{"d_model": 320, "vocab_size": 8192, "norm": "rmsnorm", "norm_place": "pre", "rope_fraction": 0.5, "qk_norm": false, "init_std_o": 0.00515, "init_std_down": 0.00258, "optimizer": "adamw", "lr_mult_o": 1.65, "lr_head": 0.00685, "final_lr_fraction": 0.0, "train_tokens": 589900000, "dataset": "wikipedia_en"}
MLP neurons of a small language model. Each row is named by its layer, matrix (down: output weights) and neuron, and shows model dimensions 32-287. Each number is 128 + 24 x the weight over its row's rms, rounded and kept within 0 to 255. Numbers have three digits each.
After each neuron's rows, "fires before" lists the tokens most often just after its 100 highest values on Wikipedia text that the model never trained on. A number after a token or word is its count.

L12.down1223:126164160158133161145137124117128116124129103151121127101118142087141124102156134090148104095098155177083147122161135118124184140090129110126127130175132096122124149151085154133105114139106112119079158132130108105121120088090134156079137128113115140150153131114142101140092136129103142116093116127101086110129062136129162140137138103155126127141123092149148135120145158118112109150144105142147092108143109132100110162255115125102107100103064122080124134141136130121126128103156163128147140157122132090155215127114179126109137097139109069136117124125129121081106121124103110179092153134159101121130132112120124138159135139132113147112126099119186145154128133141150119133131127109140101139147099123110131117149153135125107082163098094124130123114143133127107094104113117
fires before: "4" 16, "2" 12, "5" 9, "7" 9, "3" 8, "0" 7

L2.down1191:157109140102148102099122117130149142138121178128099140122089117135097123129112156131131118134122129060116097106110102113124130111121140137124145121130172144156092120187122083125136093135124123127138141145125130128158078132167145154151123127125133122163108084124112128116132127056138117151117155116077125119111123105143142084111138177110115125147174095081109106161143163106120135183122100108081129076135125114133169128094115136093137179119124147138123068120121066125120078149109131159159155170096122132152137147138173146152159123131160093101146096132129130087129099108114116123112141104144140119073144108119156154112120135125133085174108116164118158143152169154181146140164125159146119156141130122148086159115160134138175140131133146161118134116149136144117123148160117
fires before: "\n" 100

L6.down1134:148110155119137112139105145117095141128125115181091122115143153121095135105133094120136107144110088137089161127101118119135121119183122129121152158152111142147145155103158150102111144105111075143078120109157178149123142128165126114102142113099144122137152149100121099099146136141115125118120125153141118120130131155150132116121109129166136124104122062091095120116140138108118132125140132128112167108107067178189120113165106148152101155156152112093166093080115121113094144108135154156134115111126133130098126136193144138106134167104132190153163117121147144146139138147118134138152111126152120152087104121150110158111108158135129191136139081139102143143089112155130138141143153102130126127155130150098121133156105111152075103144145133150107177148114155104117076156085115
fires before: "0" 50, "-" 4

L11.down1187:111149176155160125093141106157175140133146117115108115120130132128170124131132122114118129143101203138107108110115146132139141136135087139157145129113102143125152136107135099157119106169127132156134135134145086145127149132105114108175140121092134115130124120173172120113150145107119102113106110099126201105141102161118139102155128113126112082185133146141153161099137100152128127157135119124117158124163125115202086124118167150088133166115188105141126120128121128151136147151107146146116115126110146136167114117117134126140130128146147130165110132133133133103118151148122148114143154159068091124116147124158155139139156093134124127129170143114100087129120171130148121110127169111182175119118109090156100134116140087106123126133123154072151129128184123125151132150127101
fires before: "1" 25, "2" 21, "3" 5, "-" 5

L9.down501:132114141103192133108081129129115122128128173125154128132130077112062117165144136115137141131150077133156116134123115120101122126124116123126122149133160129130157122167123140135150104122105138137147108135127111140121146153148106128142106072122105117162142133103099142071114183140154115134142126153122087096161176151158140102130137148101154115123103072123101140123174148134154160142078122120125069149131126108126123092137157139132151150088091121114142145133147129119126134159149110151100097134147118141103148175121131113145098150134185101167133126158130154096160137134091157096160130118107109102127135138158097096128091126119154072086144127177099093131114104131115180135102090127138120171117112114045116147101131152136112131151124117150145089106085122132123102140132141
fires before: " |" 32, ";" 10, ")" 8, "0" 6, "1" 6, "." 6

L11.down538:117146089112173115078143103154132167152123126133133107114112146077122123128113103120158128167103164116156093152144121108180139117167147117148147110147125107114137092165129162101119133115103122101134115123140105126098143095117107152094140116147085108100124111131150122108102114119108101093135107147133196160128142091182102171141102107137120107104144111157120107132130126133142166141101100079092159122105142083214148139160134131106103087093105140180112160138105101089132094092148157141130113120125124126154142168173130142156163089131133137149110106122136146103092102061125136108125127133155096164154101125094163097148101124129110112151146131153096100106144126163100107124173110139180133156124124114125141138157106093110096145133108134097123121102139096139125152124114084
fires before: "4" 13, "7" 11, "5" 11, "2" 10, "3" 10

L6.down13:118075135114144094109134114133091055128085142158150132161106119099150110133141145119106143124175102123098129160131152134125114108104109140110140154181101142113130088159169148091121133153092149088100156158090104127075106064144084117077130109074123147126119141130074169135126102136174133161131139123124154146125142152127130167093133108137120132172151154160146137097121130098105164123118157139143136129108164163138125126140123111134133129144102134139112127110142100132096131123103093119146132137134180104163104129162132171117145136127134146114163125138129140130108111143146150113158150125087129159108123112124058095119101135159097144104123125142123091113188153118196126128142119111147104118146109150129095135172140109156083115096141108158139124135097139118111124155145118
fires before: "1" 21, "0" 16, "2" 8, "4" 7, "9" 7, "5" 6

L2.down274:139124116139118126102137141141155112105155145158114158126159100131104171108103134143126117111096119117153117127140117132129095148105153116143137170166147097105109146142135114156122108138094121168153169103122160102090117123140110091106094117163201133122120163112149130126135143101131093180113155097130148141123086169153133144140139122099136128051186101140137142108116068128065138151165132140098113133122136137084126130130121128091122156117088122147138173119109136119111104118146095105123146149127167169129133110128155120117148137174167124140131085119128098133160128149101134134104119120150110094078119138136146098132157116118128115088153159114085116178115112128117125103120116146113148158147173147141157097085138135151104152127140130110125105128145116086139138155117121
fires before: "\n" 69, " the" 4

L12.down572:068151126134130124133149128152121168127147128137119149126107079128120128127129152152109138138164161125163155084138137066132147091150158092148124110119143097122098130112132142155137143142129160117147126112106134109122117106143135127179140122170170151078167129143073104110149149115117085098127133119121137126085125118122154087179149098121152142180135126134147116117172137145132104097110150077109167140129160141174123123111168119092101149137169170124132115109140103153113100125139143090164115085129121086112107121142135123127125106142139128183146113121143134095131129122126119108144146165127090164072148120103143161126148106149126152114134093131139114143154157083144134062092145147158108130105068129101113139125122088131123140120132086146125149129104092139161148115126099
fires before: "|" 53, "U" 5, "2" 5

L2.down1037:130148156137098141133117124122181140100127121156100099151136149118087109167169164112118128105131141104142132106144140147095148112111136134121144113085139126112129153151122154130134145124120165102110142095130118124136114193137121143149119121108114174103126104172132137116132135193113100143150131099142147138120151149123113120108134143122157146182152144126111084159128127148162149109127139121147119123134161128095124147200079127109129142139049108127130123143102117150145146117129133137070123152109110159097128156110129186127136150126103088119080130128139193083154118110072111126165160103159083118116143113118135166150082142136131137147153142143157121106139090104117122094150120139154133174095085114145096120135114101088150090142123135100159117113133151118092107103149132
fires before: " " 40, " UTC" 8, " in" 5

L12.down526:133120103176129161073124097120101154119153083138123133116114121146136118185121125089088098112146107131155128114142099114137151152147126111150168094115095146140132143140134113138111121156147156144134093143113136075147119113182110178096111129113144156154109113140162102098145124159122127119120105173135117101086105120109090132165094132161125086079122098095150157128087102088132136108167132150076146134104151127116145125161116101081124137114098125191142108112138105096105147154125119130142128146135118139167164143128147147122144126104113087179144125130105134128110107152107105128144155144131126092081102138130140160113094132134130122148151139130155097127096127100119091112145139117135101162132144137126159084139134114106103107164098137105137072132204139175160138129112130
fires before: "." 20, "," 14, "9" 11, " of" 7, "0" 6

L8.down251:061163118154154121119121114133131134154126153109140111150103179127103132127132134121078150129135148131097160137132150127149138084158127118167113140081132112126157127119130149113155139127161106140147108133121141089108107131095110152137098117091099105171178092112138157124097130138099149136096139149183145174110140171150143113125085123145119164190128113155189128140170095153107147102124174057122092125123127115161142125146112111102107115153148093140142175116130127106110105130114110129103142168143145157098173196114139135158119140104096119119139121111137107137143115133124165164095157114148096098161098171101132169089103125105125159115129128144092111138147177200116124125139139159116136112128114112138127152114153158159104090138110133129151119116143121137137123118099145
fires before: " a" 30, " |" 30, " an" 9, "5" 4, "9" 4

L11.down606:093089091123124140106171130124125129142145111147140122167121080090121093111132102146133136132140104103145093099155130125128140113140138104155131139191085133129190149155141180148145131138138144127116146133131110161109083124109155137114146173161126103149141135128105119148146159108117142132147160133151085115130131151142152120136106155107125108094164135148142100123124143126091127098133082109133093075125132141151145122161136088123111107173133123108119138104126089143149121137137192153115140111108148126131126114160120168104148113136140115123135108141125229155091099133052117101104127128145139137181196091135157103124114133108160157118137108102094140136164104116114120139124129137139112127152102145128143110189136097069125128096082096174117159143127087134115112107090123
fires before: "6" 25, "7" 16, "5" 9, "8" 6, ")" 6

L12.down968:126102136122132111113077113142122103137136121138115089117129118088127147100128145109116079152145169133169120130159128085167092095116136133141137129129145157125111159107129084101118113119118165157120098115079105118122102102140126103132120142153134151148132081144130067125143133148120096096126111134105131088096100074093127167146151165143114120119125104097076146141104146116131095129128148111120114087120162130053140108137149172118148155105148135154095102107144131090100129104138149122171118119157167154132111151132082148128094172105134104169097110147121100108130185157092147117162136109133166117138152106075135093123141144132131150159157124150111124177057146161155124154112131115071130102109127151105127117113130099130141109125153122127111137154149150137166120123110128
fires before: "." 25, "," 15, " and" 11, " in" 7, "s" 6, " of" 5

L11.down135:153131096079123120158150146136113117089145160096137119128136135111121136144162106123078113128158100164103116133097108124105158131136127114125116135107110144143130135120131128120127134110143092129115140111169109164150163122139141107130169093094160113146105135126120173176127142139144101113123123122159116132091137111131141141126146105113146139163144152136128171135129124136141136162119074168148146125105120133164073093111103126115114152080137105135103123123128125174122146126140101103122159162181134138123160106133119139150088133152115117135076138112124118137145140143112114124146143145108124119132103137125107153139106148157136170141176113143132218099197165177147127141171096091176089126115144110133098130106101149116135175138130153167131148121141125104121112166104087
fires before: "2" 19, "1" 16, "born" 8, "8" 6, "4" 5

L8.down1026:156143134126140143136144107136104118130181130143129160143151114145152117097125090148121149138113099131142102117122140111111113107192081144120151151136120087138159113163117107103139102133126116157131084103114141138167110097116188110112116131131174106103165106118079151113127132121158102122104096114111090109112125132115092087134134117154122116114162076149144151154154141157137143135146146100107132107112096161119092118156134133143099130128132113111152161112160131128117092163143145154170106158141123126163105123139137124139150106108109150113208098102139136158100096145135116105098124109131075116098123143086172164153139149126175139093179099149138143171082134174056139119118117114137132136138154139111094147135122078151089132104108125140165095106087122104124084148069135
fires before: "0" 46, "1" 14, "3" 6, "6" 5, "ari" 5

L12.down285:130127082144111136108109132148156106150128128162101104138134105141107131145113142156154112116166154110142154125087084149124118152109126145123123120146128127140158145146106086157158059123100129136122128122110136156092117101145141128190142125142137139113141120130112126125124119093109084093117116118150148090104154089120124134121171128155127145083143108135129153169124147143165145122162148133156131115167168137085098152156123134124126153152050107128146090142132102124111106127097082121112123127124164185162128146124121139128140107101117132139159127113100137104124152142144120196114136119113133123133112109151126189125162164142096110114156129138117119147121153122105110154129144116087168151105123155141101107127122140101154125106160129145127137112140138090106135125113148
fires before: " " 55, "\n" 8, "." 7, " +" 7

L6.down624:150137149099150140126128115143086077118129169155123083109082138100121084112131126156145099188155117107126132105074124128131113126107115118096170108138086118090152117129141149098094129088110160117091109082139135148125101118181110154075103064098096140153145122136080134131156097153114110154157136156148117131149126118110152132108142142147109135167138142144133130142102131129090153147110146154137149143107161146161166091158098125107091129093092136105120103131139116111100132122144088131102138156124131103144107178155153156167146149104127114123115115161107095122115140159125119132140186152124107131128124135107097090119082151139120117098170134106111113141159132164126119109145116159151068137135092148116084192167112127142084115144096121140158142143125096151158110116131138
fires before: "9" 17, "0" 15, "4" 12, "1" 12, "2" 11, "7" 7

L11.down459:150125125090125170127136069130146116129064128129143113144156133159130121118112110156151090130120128128134113171149098109168104160139112133144135132099113147161095141128116155142098172170097103138078099114166163149156144115137103120107119134144102096120136137146128096104125065159098159179102118150076116111140114121134080119135094094189138154170115128128115155163172114157138121169109191156170166148136115127147129126152107083079106113077071138093134122147128150118149171130120157130083113179108132115128131142090134109121139115064107134121121190141116150136124166138141091109099111124133127122122116100137128133123144127087132081129146150131146148111130140129124079098144164126117144138135123113165099129118118144127095127149123150129169163131103101102138172108128113
fires before: "2" 33, "1" 30, "3" 7, " " 5, "6" 4

L8.down479:082147158146137142077139141122146143122133097136093149152141078155165088127098116115101149113134073184155093095124123110125150133125113136155104122100140144098139133075149136147138117175130170142152133152118118135135097147146165109171108122134146101100137172111185116164117138124187080115117150130109162139113105132144135098123146161142146142103114157142129141129112119137141117152127121087115123091186113173136167129106093169141141128104101120104131090120099106095127093172093144100147127138091154139082084174147119151124170135118127086114116108130097124131093158166150119134117125146159139135096118105121094101119134126100134085117157148110111114132091147109144116111128109133149102165134129158163184144141121172136096154125123113074122110128141128133126115128126145
fires before: " a" 38, " an" 13, " " 7, " the" 5

L6.down900:122161116107130129159107123077148131098128071116100118140183134134113134135123127100140094124119133121116099131126154134129134125173121146084115138058205129134133151112116109082125139139123112155109143118135116100104147216095120138131137128174134094143121129122134122115129153110089122128107134128156071138107151171147076142166096132133127117139153128107166150172154151115131106129142113129125096134121098080161161155137117095110108136145122097104124153113092165103152066115141141116093139106137123150127148167140143130157134136127176090132200132120098138146132122136139142158140144117145139116100121130127173115100115115141138118107124146159121149103089111134100148139091120120110107187140135112109126105116121134118120107117106155140112137084108190113147162147130139
fires before: " |" 28, "'" 10, "-" 7, "0" 6, "5" 5

L8.down910:073092134142139130151092141142147101139135150128117150121161133121109098102155162117123157125133164138153095169123098186153162120124119172123088118097173116108112130139118124120137113103111135133139184118108128114138127125147093122124125100130119136103156078171119145129129152097098127170107194123097125117122132148070100162155103130117096105104163143123116109140113131034143118135142093109125133167112091131118104159157136128079113115118095144150114105136104151120113087146136125166089104145117102115142133148151124127137149133117105114097119110115131145118131111105148140133141157081178102136155145088120142149101073127122130117155095139122134147131137117142107175109147140140099076154136161095088126132089063123129175107109097106139128107150125104165124112106162114
fires before: "\n" 42, " " 26, "B" 8